python train.py --vocab_size=16384 --activation="geglu" --rope_fraction=1.0 --attn_scale=0.0884 --init_std_o=0.0 --init_std_up=0.0263 --beta1=0.9 --lr_head=0.0089 --warmup_steps=477 --decay_fraction=0.699 --final_lr_fraction=0.0 --batch_tokens=65536
MLP neurons of a small language model. Each row is named by its layer, matrix (gate and up: input weights) and neuron, and shows model dimensions 32-127. Each number is 128 + 24 x the weight over its row's rms, rounded and kept within 0 to 255. Numbers have three digits each. A neuron's up and down rows have the sign that makes its largest values positive.
Before each neuron's rows, "fires after" lists the tokens most often just before its 100 highest values on Wikipedia text that the model never trained on.

fires after: " R", " (", " r", " \"", " t"
L5.gate653:110123093123064144130130102135166141127137111129115119164158156123128146099108142166111122159120109094120117154109112097131163101147121112101163163146129160151151135089104150071174119134113114194098134114134138084133117144141133152096130194090132110139146163142131156131128120144134120126
L5.up653:142092142133100129086101138140123100102139127138089123138109138117089127087161089143137164129122140139169123145136141125092186120118171102103144128147081169115129160105135165101153105187113077128096155109120137148150091098153148139110097170113133113138142140089100114102136099111152179130

fires after: ".", " \"", " ±%", " %", "-"
L12.gate134:134129155122132135110141141138126114105112118112154151100127132152148151165157140163161104153127135129123175154139071124118088104116078122115132120113147142140141134159070093099169126151136143139120120118161112096142123129126156113126143111138121098148112148133095160142095112151142105138
L12.up134:130115165138118115132128093166079158136095131155185178133098145124104153118157109126169085166087104147117114156146152170085097118144122122136156142134170120130118094083130163122165103137147137090163111126130135101131117121163119152129086144144196121139124181125095095115132107117113128156

fires after: " 0", " 1", "|", " 2", ",", " the"
L3.gate259:109148149117136128152155122150166140139138113140154134138075126146162113144162137143126105102148119095108137122166123121132114127129141142087146123148131075132130152134125147131109118112128156144139122155157106116119121138152117125160102097181114154112106115117119127133100091114117120136
L3.up259:091093107115159147146123153141115161168098105185154113131140115158087120108145108133182127127130101167152104086129096146126160126152151125117131121124143087170186168126132158110105111131128137132132098112140132108101129125114111112123125113118104153106123132143086125113110108152134163137

fires after: "\n", " Av", " N"
L10.gate1212:190158156120110150173112107102143156138117112141129159148110134122180108136149156116125125149160080118111147144155061094104157125130126120114159119159146163119148113161082098078132143121111124103133184178150150110125105116134143146154133163120156116156147091100110148136114086144134099132
L10.up1212:171144171126123151141099120126134144136139091125112149143142131141132123148126149123116139186125104152153125178104097126090176100122136143097168120140148155118147128142137129106177130134101148132096142171098143111114098134096168125156141145109125090169083094125126106109141148127122149108

fires after: " |", "-", " (", "|", " L"
L12.gate264:134121105117140106129132102119103132123111184120150109122126157128153135118097110126132117135170113129167149141154106127129137103127112097142124078130114134116154118109136113112129180136125100092131123131127105108085111137129117134141131116183129117137113147169128137117114081184137093171
L12.up264:146074120160167081169098123162148134129096145112128126117126120146148153119134123117090165120137144120134124135104122098123142142127115131146119098154127106145141120084146140120148165153141103117153148127101100112112145146139163114137124125109085131113157125161152166146125115092112106193

fires after: "-", "′", "°", " ^{", " \"", " ("
L5.gate254:132137147141132120131127108104134129160062091102117138126123074132130121114135119106095116150164084140099106151144096140154152101125169126154120125115146115139138124154120132118137129099118162149148125178131136081094142149136131128119136104113149127148151114096117123118130119156113123160
L5.up254:170099121152122114114149132143141138135151127137156161092131122156114150124153105187126137153121106151125152122122064114167120126175151122139114136127133144150115111066111143107098082092120168126133153125132107117097177149101155126108111147111130133141094152086122110152104116144114079121

fires after: "\n", " (", "-", ".", " \""
L12.gate189:152098155152092127149159136111124121107143132101089106110138171082130135137148094125107161115123164097123170145124167130088105137172118119139154120130107086143156114129147124134112182134149171083145080133146187115125125111170095087116142157140108113114138079119166101106134140125126114135
L12.up189:116181117158119102134143133150126119131139093174138146110103142157104144102077072136209123079140121132121138124141139136110141102184099094151167119080091123148124170112134152144121104120121144141129143108150148138113132098138080142120125139122161097102175076140114132151127157150151123164

fires after: " his", "'s", " her", "Re", " His"
L5.gate995:151121161129108187141139109108139124130109136145097105154139161082150138127121161136099115086143104126109093105144136126137173108132088107127109127144157113126106097104117128121112132136153139117098093143148069132150127157135143109117123122145150122103164139158160127136161113126137091135
L5.up995:108115095127117115100149151159142116165096172123124085101150142102118129052129130129135152118102152098097125122129122156128112144148146133145147124158119096109121119122136127123102121133142136150104105147107082110131177127098144142109147132091128109110159120162143133078141055115117168106

fires after: " (", " \"", "°", "—"
L5.gate712:109119089086102126086162066121161112091152157152151150111135107143163175091185146161106131170120098100088114128151063124135107116103113143155111160124127126171147102129101138127145133103136085108151139148102130137103096112149157129091135142128116126119151123153144130145165126127089106101
L5.up712:152156147155143131146112131142118109122093127116094090105159120091111114109134122146133171164125149133138158131101121112130153123122132131104155130151076141103151126115151145140129093143106085162132119101141094147190158132133140140148115162156149139152120138171129143127142117097154161110

fires after: " (", " 0", " 4", "–", " 1", " 5"
L5.gate347:116153116184096120118120113164128112086128125125099118134134135165148110074142113170107122190115108132104204136145133140153151130128118110117135085107125185142127126171127076139098146111116133109117097134107130080096098156117077117119145126133130105109175084152165184125137137170133117121
L5.up347:107143132109117113174122130126128144063136132165149107082118168180159144133097143133097116127116129140148097157137125117087147126068122065127139140095103155080132156149126147122122141121092127106113130142156148127133120094135073114114098127118114146150143100202145131126159092092142115132

fires after: " (", "-", "unner", " \"", "–"
L5.gate746:092161125134158164139107124123142100157151151099099105162155117092152125171062143151137109142163189145145178074127120133111173134195119197154134155164141160133142122128129100162127139143148156113153129115105119157098140164159153142153083161167163082143102123092155141118151123091094100123
L5.up746:108153148151126139155145110099138126147102092108116125150120105096133163156096173141141096148117127105154138104166102134116080102130090155107118119125132122120164137128142082108143151155133125108131108160104099087108094103115146118145183134120095148152107118166140138154144179138145109119

fires after: "\n"
L5.gate106:096096126108110133163112121133123128116128048137166106140101155124151065105151122100099132189154147142125139173145130127113104122127167153129123135127112135115145112167137063127113204160134107139176121106133174088114099158115096159124098163143127121144158114120136125120146143128141130113
L5.up106:124127086134131125170110153150156071105102119119140137096096132138115111106163144081101120141153120104153149124121110185135134113140184142142166107089083137109135129158131139099115156106132122130162090126129185106125137125119145145163077132102084092139140125137127112143107152075118116167

fires after: " be", " been", " is", " was", " ", " carried"
L5.gate298:129110095083108148152183081158147117155144114146131166108144175123155084163064124134125151104141139126167152115143115110107097175127104140111150105088165156100086084117139123146117146122153133113138143132133152176098138137123106131092134138158111166130177099130090147123121092063150109118
L5.up298:133136092121117156150137125146142104148117154084135164146156156139104152109117115163147124118147122115169127091125125100120129110079077097136156098091158163108144100119131173101148135173129132135156121123094128169144075136186148120112136158159157151151143104085086130124159105132114097167

fires after: " and", " well", " rather", ","
L10.gate1028:158090165166168160144127102101109136114149114121095129075151126111101148092128158131136115146119129093138159112110088136151165177192102136133109108118101163130153139135139120080106115177131125101139094110122130116162133069139141087131102158157158129128165171113130120117148126124120160110
L10.up1028:111137137136114149106138109130128127144139133161133127107129124120127125098096108108131131133112109123104165165118148107130131145118175160087139082111130159103128126152125150111086077126156136137143151121147072112116089150085139132110155154143127130135098125119131164193156136133110142141

fires after: "–", "-", " 17"
L10.gate1187:117137147147134154137177123172134101115151181170138111119122144119168136157112135160122111110163117152105103162160131131117087143171112138100131144115142149149119141161156112103131147094146192133123096106123127136068106178115110121146135151162129106127131088118155099129114126129128121171
L10.up1187:096120106137167139112145121097108149038151154157121121089118141144111117120125173125111166106133155133121187123144086116133092116140099112110093089151128104131108146101075081132114134158085144152105095115133133117190150164118143117162125121104130134132085155181141105149152109120109155112

fires after: "–", " the", "\n", "-", "|"
L12.gate196:151104124157140129134118103105077122140145120138158103155113164151186138095148095136127131133148100146157142191105103078177126103136097116111104115175088153111154095147138083098122113096122165137150093125137172117109115152074113119150085137166125135139141110087138131104175144120182104156
L12.up196:142105128145101155169160106115134097107136131164100141137133141153153161098118165120168141096144127090171124114126118122108166139152072125118120109171132107166154136119107143108126117111125145105092082137134128165128099128142143144118099134118120154113154152175086133133119092125129109157

fires after: " (", "–", "-", " television", "TV", "|"
L3.gate504:144157099103120137133116118145146132126157151120125106121127135138151116115131091117078091143126101077137110102142139108160112140130179151079123097148166157128136139145123095125139133078127186088108149140110116158096087167155097116125157135140135134152086067117128164130165148091140110131
L3.up504:084156135091136101162161121110117147136111137095112152148114129125149095119084160139140128136120143143106089141134127101105116103151145120118120099108144162119084106118133113159141176141167173123106107158124113075155164159136093128142136098091136125152144130140108137136084100110128129131

fires after: " |"
L12.gate607:118155108129112127165150103134125164111138089143153124068087139118132138129126170130149146161195110064132156104127169124160129099119137118093128151147120146145176096128134114091108079132135129120155148142169108106102121123106150137132107122105117128118158125122106133120101162152193133079
L12.up607:126077092173111135116096140133127148104145116167095107136153128101165144121150097102150135094114124121141130115102119141141136143124116101150120136110151148083150129153095108132102106134127093127145128096120115135106107138110146186089144123144115132139130134125121208089138106129156135118

fires after: " En", " S", " L", "-", " (", "S"
L5.gate1079:120067112128142074107115158110111113138125129102144138115082103117157143135129124140137149100176107143131145116123137121112149106170101154136149121182104098160142162171143128128113165059183101107117101164126112107112124131157130165165119118145134149197170103132123140108126133123139104090
L5.up1079:137086119143134115132076109151135135120130080131157143100134125116136106134102115145121120117136136129145127138092145116126121121120138158125147095152155085101144110129129166124100101128128141094158130137164113174160156097121153171154141089121148094170103108129128109121129118120133125130

fires after: " in", " In", "In", " P"
L9.gate1055:120170105149127110110134142124098132122105101138145083129133132153163154133156113164132103128124132081138153097144075106130141129102084094109113173151134133098123159129137124124094136130143150124145109128159136125122127143137117097104134133122127145117179134133149172159156109163072096129
L9.up1055:127138173133129123115119098108117167129137105114180152104142107106120128148105136144110172135162178101125123090099103131130164117132129122134143175135136109129161137118117128095133139150144161152118123150129140128099137152123139149134092125110134085118094087116149124127099131132131124108

fires after: "–", "-", " |"
L5.gate649:139173128122158164118116155139136152159121180120118156141166144134131126121121207137147126116117094123184153101109141119151141103138117145127159112127153122115133087148134109120148158072153173110131107129126138113102129162154128129111122129144151061102126108106150147128162135107127136155
L5.up649:116120103127145143092106130161127148135066067156128125117123141129115107104101091117169124150111130117117101120145101129159136116134124133124133139077119098122139105109145057143125092162142087143150112101111146126107184111108183134141094154136108126100189142140125113159160112142111125168

fires after: " his", "'s", " the", " her", " His", " and"
L3.gate159:153127061129073131130127121144135115112078151164103152179134119103181170124170150117087165143154137105111128186120123151118139127129130166169135147138153118116177144124139126107135116111128141090100125123125120077142087156172098135127131177135156134091148156132124170104133131108119120070
L3.up159:157123072109128121144114096154176122157093159136129130136143118134148130132172150165109172133126173132122116156139099144110130104108124127128126132135153091125162173124136081120110126140109151109085102111105105082165103151134127119131116152128139160114118122086088156089145132120099156107

fires after: " (", "-", " \"", " In", " $"
L5.gate139:143114135154115173144109117150082103078163102096126122146148164120136100083121117150091112125115134103088183147108161099142148135163129125105175108160132140106131126145118124108115134141123112153115102141146152096154140135131184110117120159125151124137147100164147184112124105098136152134
L5.up139:147151136121117108145100123135126141131147096157147129103113129113144114127140140182114148144158152127105127153112127120156100061097150095123148112149106133142115098142127154105125077129124123141087103181144154137126121105126129109165067159124133135158153087177129109132118137149137117135

fires after: " of", " the", " one", " some", " first"
L10.gate653:101089128136151128143127150162115120156145145147139133140094128209141175157145102076153170154146127146109165152175146099137104184111121162140116120086096123121128116126155148121109113162113136134187108113148145126145105127123128117109158116125138126108155141155125128107097113148182132198
L10.up653:101154123166108135137148126159104118119092140123172123101120166102131166085160159154171165115175118149139088116140152160165134146138143187128180116151074085150136142119179143115081107154116138149115109140172156158149108110142130116104095120149130122187157114128100110140138095138148097099

fires after: " of", " in"
L12.gate747:153090107115169157119126112145123200170130122064143102152135116115153121109143127106127085113146148117099123162130129154105139158097109125099112164136151163081126136151169144129079105141120114149150143131150114152105101138107135146137117120142104143155163165107119145101094116140106092122
L12.up747:139104132143128105139146152127068127200160152127177160114109163097110160156139123115133143130115126098146088117106137154147107172179152116122148108180117166168136141126132149159148163112169128147187107164128141136103121119107134117114116151141147148155165094096150105120125096150086089097

fires after: "==", "-", "E", "W", " |", "Personal"
L5.gate830:113117145109150107141098129140147144129065145135122083097076182130177120139124140134107123136150110113172115141058080129144087118093142147113163126164124102136126115114111157160133133079157125109085123097127147120094143169156158131158137123100139163138128119146140160160099091132133150128
L5.up830:122136133140150145127119170085091176150140097138131142118114160138154135129134151136150125146139104134065113143157122111119100150138121109119128127108137114126185148164134110129111119122142141085108087127168104073148134154143116135128133118147129130134098146106156145136144137187123145124

fires after: "-", " in", " In", "In", " the", "|"
L10.gate225:155155139152108141129145102132109103105110160160125091113118145150182170130146181127127160157121136111128111126103113107142147066155080131146147126155132143094085107173123048072134113106161117175121141140146103125134134120105133127098119132167107159090141114126116172165124120125139099142
L10.up225:132094117155134132137136102131098131098134143179101096125156139122172119102156092139168127121143146104131155087109068139130161087132118140151107122152150120153132128109130089177147092120116117163141114105132086154092100134106173124084109155116098145117123168102144140144133126137150118117

fires after: "\n", ",", "History"
L5.gate1176:146121126122096116126134131110138108117116120115097156116098111122174127136114124140122125142131099082126129104126108091163117100142110132108115136126116153120135121158139054137121143106119126107152129127111143095119087153114100098086137135162136125128141167067175141087119123113125085173
L5.up1176:131123108115099159134146141099164084117109139106090143116105117122182126148138119152111134143105112103113124133113111131161118120131099122085124143144146142130150115180134068127117148084117124110143109157090157097140093159133123081082116141135149124117169157110188173083124136137132088147

fires after: " (", "-", " \"", " ec", "\n", " V"
L5.gate911:169112123128126116146129141114139158089099116101121103167103131159114088098153136156142157154123131123097147090130173085174109101136133128066081085147162142127097111105085138136117086122138153153138126124156134137070144095179144104106099110180129101109143147123115171098129084134135139151
L5.up911:143147125120167144164099128141144143085091108129129102129150159131086168108139142153115162141121138138113143136123139114164132093126164098133088106119123169145111171155099143112078098150160139106098073114082102097097203124120116144089134097167119142126097141097097149144108105134127122162

fires after: " |", "|", "-"
L9.gate843:157120172135127147137153174102145160107134179091157103177131152120166115126136094124137122129122131141133097072124088102155098142144110121109083149126143137101185153091113141160086105123119123114107141143131133090087126125140107132112132141163143126129145125135142168116144109124094136121
L9.up843:135139143142108089106129154153130143153128147155136091156102151101112113143121084131104122141158100137141111151123108123147090127176151116134139128092107159130140149166145120139171105104098159103118111126159139075114112131141158166155157159181113132119123135095178122158137105117151160141

fires after: "%", " in", " the", " this", " "
L5.gate245:147127152151110138142157065106141114144152146120180140111123154108178130153144155153098094128132117112152075149085114140133127145122099107108159129124133082086093107151130135112152126122079119103149125167106126137096105082138141155154151130104146159165096107111121091119169099092125119148
L5.up245:138127119127117131081131113109102134109143159158120104126133085109127151180118113142162135161172150151148059130141148155140101141148153145141136058128101091129169184124135118107148142141131111138158118129146160191089129114101149125091112140118097133190159124135113154128141125105144125120

fires after: " the", " is", " was", " an"
L9.gate582:102119113122105092128109187129153133078135127150109117105135167146135129106118079154107147091130126113164124155180143126145123173145126115096123073085125112149147136113113099123130160169120105108070138127148148175117124129173145104116125145141124155114141112129143174103138137121127161134
L9.up582:160111149144128136190187138125139122121103103156123143155115186108119095153074118148111169172123106111117175131134113110129127125132148135126151123129117105150136126079133126139140159149106165091149112129127157138094100115138121165100143159160131106166081115113142111134145123128102133143

fires after: " |", "|", "\n"
L12.gate1095:129136167114129160066144113134166115174137105160157131106096142130132131155142142118132088123128122139141120128093093140147111131129091097142127175123147114132132117161135090131087113080171182121125108100149141059134109150140100145129097139128110122117141113097141155133127108144141128123
L12.up1095:104156098130157114085136090140128123148113100150121119126148149094137116143088112106126121173136115116177088114135114137137163122107114094127148116117095109098134129111134107152093112123170138104143140106110100145111143132127094133104111114126098121127119151100124151140095117139158142074

fires after: "-", " (", " \""
L9.gate13:149105136121135179137143135159136112117107089140134131119115131079154099134078166163112122135150130094104111110099136108107095089100124123100107107101171107085094142117094124099106142092138138138123133168129109121150110101107131143124152107120111165148119146164149173128149077088160127139
L9.up13:163160132145144115145104111127126143169173136114126133128140122154120086115154139114139133128147166129112099155113151125118162140119135068171153128122087119113150145125137168142121141121170120097111079127176139126137147121134114114123072165138114085129162091142096146135147160102128147108

fires after: " |", " /", ")"
L3.gate947:146146168114098171089150098106093152149121129114149154082144115144135112139148104082125139095167144130216128117093121130130089132131077098134133177126111155118144186126095122140135094124145141116150140126126140138089122167105150119112116104138148127121173132129138144138124131186179107136
L3.up947:140140181129118163137142105125102151136108081097147123132127172115125146156135156105118067078142182080141103099144104131109170121117109108126121134127124157110173151141126145131135145139133138136102121104118163115097119160115145093146135149131137160157117141085139109115137164144162117134

fires after: " (", "-", " \"", " to"
L5.gate824:141146150179133124136145136128104096098095141098150156137117088096124107146169118075176107137170167089098161130146109140115097134108141140094139155113146118132111068134120140110163128154142154142105128137141160117127138125137159145124140154145140122101107122145176115121095143099105105132
L5.up824:133118143124140126143139103172126122109132123096110154112126094090112136138127136137185121146104157156123144111148108141137146129119131106123095118074120179124179131109101138101158139135142116144145136126106136103106113110137078131137137180108092122157137120140148121105121129169118102146

fires after: "\n", ".", ",", " ("
L10.gate434:162142110108081126098160145123141155111124145142094116146117124093146149128112144137129137122149107098148126138143109075114130120096107185096162097103119144085130153114089138093141140122128136143090131160144105092169117146131116174145094178128174131131174116094145140157099126137094091150
L10.up434:147145140135101133076116145122079126146133141117072128120142094134132158108141123120163149095100114137142114151108133128111157112125143148120138070111110129120155133149116158107145105113126111138091082119089115096162149156072145164131142176097135152109140134097120120151154136130097117073

fires after: " |", ";", "|"
L10.gate81:153105143112095113105167151125133085138116125102128119149102153112122158109127116149152118142148163122084132140115085082153081128123109136122115092137140143115162087133152121130117143113115089103143157101160155150119135150102113137128108133173138134157154113080168173141150099120140157088
L10.up81:150147144111109128137092135137107130118140122088156152166157121122101168130155147151090134131140157111125120112103150111152098130124118099167144119151135116083069083141131137149124091070118101129125122153143132151142120091140145147157113132106124139121141127145132146137141107135131124129

fires after: " (", "–", "\n", "-"
L3.gate99:108159139088149098147174115157139101137127125106123136156105152146182130131121143156102126132128117146108158133119123068141123113143112102126114129132118119165179153184117122102115158109103075116118081144159112130122103158131134138171126107123167163138170106128179104107159103074117149135
L3.up99:114157145092138089161137101182149090136149137122141150172101140146171140134125161152108128152116104159118151117116120081156126122137120118113136105181132114151176136150119132124146168103133099105120085146119101103136106122130115139182123106140123164119160095152146087117157148085140141155

fires after: " (", " B", " K", "-", " \"", " M"
L5.gate394:133109141172140160096109111170147115143125116136113094181124154142135121108188118137139129164142127125111122105144072103121152139118154178130122134124112137133156066132136125131104142123127086148096135148134138158146103128065087187111099173161160103152161138117153122108119089121148123109
L5.up394:101148109119094128125130132119098171173110125098117116107177139122134114134132154122120140133147125145093164119104117103128109143136137131106141133136127149111153163104100095141103055110109144085140161108099115138152104116112153166141095134121138127133141139101111151078115147085144115144

fires after: " 1", " 0", " –", ")", "5"
L12.gate539:134130132101139113128119135094117134102135089159141132100135125141131055127130130166131152118112102118103092142142140135125104184149135111135114099154101147120114072112114125133060166115132146141102108167105141109143123138145159138122099112147152167119116116120145142091130126151107154166
L12.up539:106136160117074117173104086121160143145080116128164129106135107107068151151144113128136114132126099146103106146137138139137132132126154153120135118146165099120118144149124152159079098180102158132106120111110139132138172151143139103110143138122103187135141111124107115119107143173100085171

fires after: " (", " the", " \"", " Southern"
L5.gate561:124130112158113122181145094132135110154124114111140102109136150139176120144146126086131140200130119119141124126143137102163116112131131114102115160098113108099141116140134181171132146131145079140175116132142147120091129094126107150086113146155105138128117062109112121154089125144138162156
L5.up561:129108107129095091078123152110097103171149135094138112120121136120126154149148086135145147092113130154155131129112158143135097112168081146182143101113129125099127105092110177135076147140099152124092134137106085156134096126173132107097139134142149099174133128136122118139118091155126149137

fires after: ",", ".", " January", "|", " August", " |"
L12.gate167:104147106163127146146133110123107136156105134125139156126101105086150149121116156119134128129187115106150163074162151079146127109151108156138128126119141129119077086124117100174086105160128099124146159155176106104121092103123118087091136134114136173098114115106119123107126082135156121101
L12.up167:069115138098108118118121115138134109100115117174181120164142088156117182106160113108114077145156129134103121114108150158139130151117146092131115098140121079111137104122110113125119126123098070113133138109079121125100124106139133126150120085149114136137143116122142150114156125116131144154

fires after: " |", ";", "″"
L12.gate382:136130109141108114094141114099112158178111139186141103095115126095175157119135125165109137131119109132149134092152157097143122117121125142104169117135145163108103115093104109114132125120131126125106163137141101142134117140086137150179127123172139116126158146143169151147123116089124081154
L12.up382:152138115154132153113085145114118148160163173107149112110176115111122116129185126149153113165107111134158110106124113110127150109113155120136114107104120151119173090163136145088114134088102136136096164132128125164142129086126162135117140110142129158122121158129117163084134105111141143101

fires after: " |", "–", " (", ";", ".", ":"
L5.gate696:095096159085061122140130089120156166121145130143112120136098085143102190123150100145173148151149147135076134126124121083097112151117179133078126120102137169151111114151106097128098127132132123172109148156150095148093095171127085124113174107181108165149157128130105193134147135167125132129
L5.up696:114106093121066138125144100118127164116147130116149144154127084136100179103159094145137182129110127098125135113110107154127143159163158082116114135118131132144132143157135164090116118131113147156123139105125108166110078127128145098132212155141106145099141154124106151121160138152090166125

fires after: ",", "–", " January", " (", " July"
L3.gate962:121170139113119120139146111137146122162125091149132160125115131135164103123104143136130147134134095118121121164178129104160112126141112101139147100112126103099131106146114095131119127110144126120100129146121111139150120198138131152128135128156163134115202112116148110103134127122119142125
L3.up962:104143149132146066160123112145118132121111145110162172158103085148103116116102149132110095137137097130126098087131089119169125122164126128120138123117153064152153086076134158138125142134115153135166081136139129101155138124128115120174077121083120134132110103139093086125144093089109123151

fires after: " as", " was", " is", " became", " had", " being"
L9.gate102:146123128135131126163170109159114126137104150160153104046074132139126121157114129126143091145153140155107135133129099101164112086125141184154112136107135077152146115117140062121121095170163162118121145122145102157072143125152125127120138158191136095133133159129126202147126147088137112144
L9.up102:160111090144104159155141110106159131119092140144145134124125080099123124138092145133168142147167153111150163111148121093148111149130098128110122141132113102149119163100191142140142145118107147105135070164139141120080142119105164117146140123114124125140085119164121082112114163093133120096

fires after: "|", ",", "-", " (", " |", " the"
L12.gate126:133109115122143136100125132183165182155106137096129152156104117144136168148173098144139130112175064114113124133142138109156103156172149127119144107073125120112143134148120118118102161087107125136140117135144138123123119172124176114080132159160118141146142143126109127064100106080135098115
L12.up126:118134113131104120097155124138172159165098172146144137112117109170158123092111066131119141093135111100151131168115136109132113147115102149136132119125130123101125079104122124094127126073123142130137146133142120142155074127144140119113096119125122153141116075168108095099093169113100113126

fires after: "-", " (", " \"", " E", " Al", " F"
L5.gate889:146151108173124145100126110141140090124145126101154145092108179116103106156147146178133133140158116076106178163153145116136132143147137138123119102144086118121143112126134137139133091116167116175145146121134164133117110086148137119118111115154111142097132071167125135138128113125144142173
L5.up889:165097158139118074118176143126106128073122138088113128116115129116131142181077111134102191096139141139150160098140147111118162112129113143182115150107141108130154127090094114113162115122156139146147119130134112136124117098162095114126145105165153170113139159083133140124136130180124120145

fires after: " the", " is", "-", " –", " was", ","
L10.gate95:155129088161111168094128159122174117148165093126119092130114123152131126111131142177129132136114131140159134124134096104139140131091133108140123165130119134086102098132156078168103118124109136125145153126133177155152124130135104120114137122131142132150132148075151150081129134160113135106
L10.up95:163092118171151134135117127127130093135097116148109124123169191121141137112117101122113129146133110158104110146145117147094116145079111125119133072125081109132147158092133156176120166145133138078139133146138100092144146140142130137137106133145191114137107112138093076129123124122125088131

fires after: "–", " to", "-", "|", "\n", " |"
L10.gate811:135155111119125145122162133124158153156111094131123118104107138121145117115179130088131103149135138135127128102125162124122115114168135114140111144146120139110081136138116078147118165132173129147105165142145120147124129154100117124141114150144109145123159162127183143132125113097108119099
L10.up811:112148091090142122141115104148103146096110116126123120138136180125151151083118130083137125152109137088124134114094139136109112108127130102109118143167148166079110134115150068135157139118142134140094135135137148167125162157097124138155172142121095125081122195106172120139142122111141133106

fires after: "\n"
L5.gate409:117120085109140155128137171125170113113114101135140105137141188107145089063130167122129121132119143108111164158132087132141107147143117157116144157140120113119131133172133124153101125089151094090115101077144159105099136190102128108123112142135107124133126122143156089132119125123139124117
L5.up409:130136122151104128130134133161138100102114129145147128073113132125123129153155096138134141151108134149174106172127120114128130103157150112130164119151134137135154130074117131097162146159102141092118168149148139127145138123145108139086099144157137117107137112139131143160136154082105118130

fires after: ".", "'", ").", ")", " Japan"
L5.gate836:127133135113112122123150136069155106124143140138107153056094088162170118139160117160150133126140096080127109097166128110108100123168132130109125123116131121129104093120119056117134127102131121100117122157122157127155103157142144125063161127138169107128147112093131152149166116107125080169
L5.up836:110147126120116120114160146104158067137150153142114158099094110135120108153173106137118126162125088095108123111139126147123107128119133127123167099128128136148139110121121076097132134076117148141092112146078155124154115171160128090083147143117180093123131148091131149097128104098118094151

fires after: " |", "\n", "|---|---|---|"
L10.gate987:129101119106100144147153132156121083154126124125127068115115119087139139105160147119124127177106122127052133093127109154168088129108151140118155137143150133125177138169123111111095161108153125110132087134145108071124136178102116143129111191163108116105131144076141162102157168102139126164
L10.up987:140133131150101119127142155126144096132160151123096171131069097141107171111134093120084140154104132148156129151145105118126121046115113162118100102126116130151142096128128119118155133079094130151170137151120143095094167106135143130098136091119175141152121080111157157123164122149145122120

fires after: " (", "′", "–", " medal"
L5.gate401:103139127157159099130082136119128125150112131115120117191113151135149122138159129157158089143135123088101144134109106103139131144150131105110109090121147130127147123138115146148114110070129181131100115130136116136130121183099122111077153129146152100143143169144128140104137124162129132138
L5.up401:144136111092108143126134109154123114125128123111116186152122152113137146118102120161146108134130106067135130063111158123132129157145124154159133137129133157138132116168137113118160110114101144136123117138109108125158139172154131145165182121158157149113139147093117138147150121134093095161

fires after: ",", " and", " he", "."
L10.gate955:112118184178125117144168128108141086112180142125132124129129111132145106125137150154124132158110062129092175122133132104145110102167148099125091113145105173127138096135083127143174126096115155169139132117150128127168099107138127135158144146100160129144127121090148149134131113117129078105
L10.up955:119142166126129136129156077130118109118162161162110093104160150135166114111108100106151122098114130086080144136103131123150160143120145109152105090098119165137125134124124109150147168081125125167122124170143099093139119159099087140131133133101117113125129161110124165127150097111135090148

fires after: "-", " (", "/", "–", "M", " \""
L5.gate947:156130132123173130098109147102122125134113109128137145125149145157164131108132152136151120127132119111102157169133136128120104153147131154185112133097126156128126081185176100139145125106157132116123136131124110151175125167108132112101090155131098133150165134079126137113132123119109111151
L5.up947:179128170121155134091119150121084117106139143107131141113177119153113116121129185124162119142102141121116153172131135141130118147106115108141118085145108145173105091194149117175110139118114110156132142153133105140136127126101142108097112159125134145131159155113112164107117128136123159113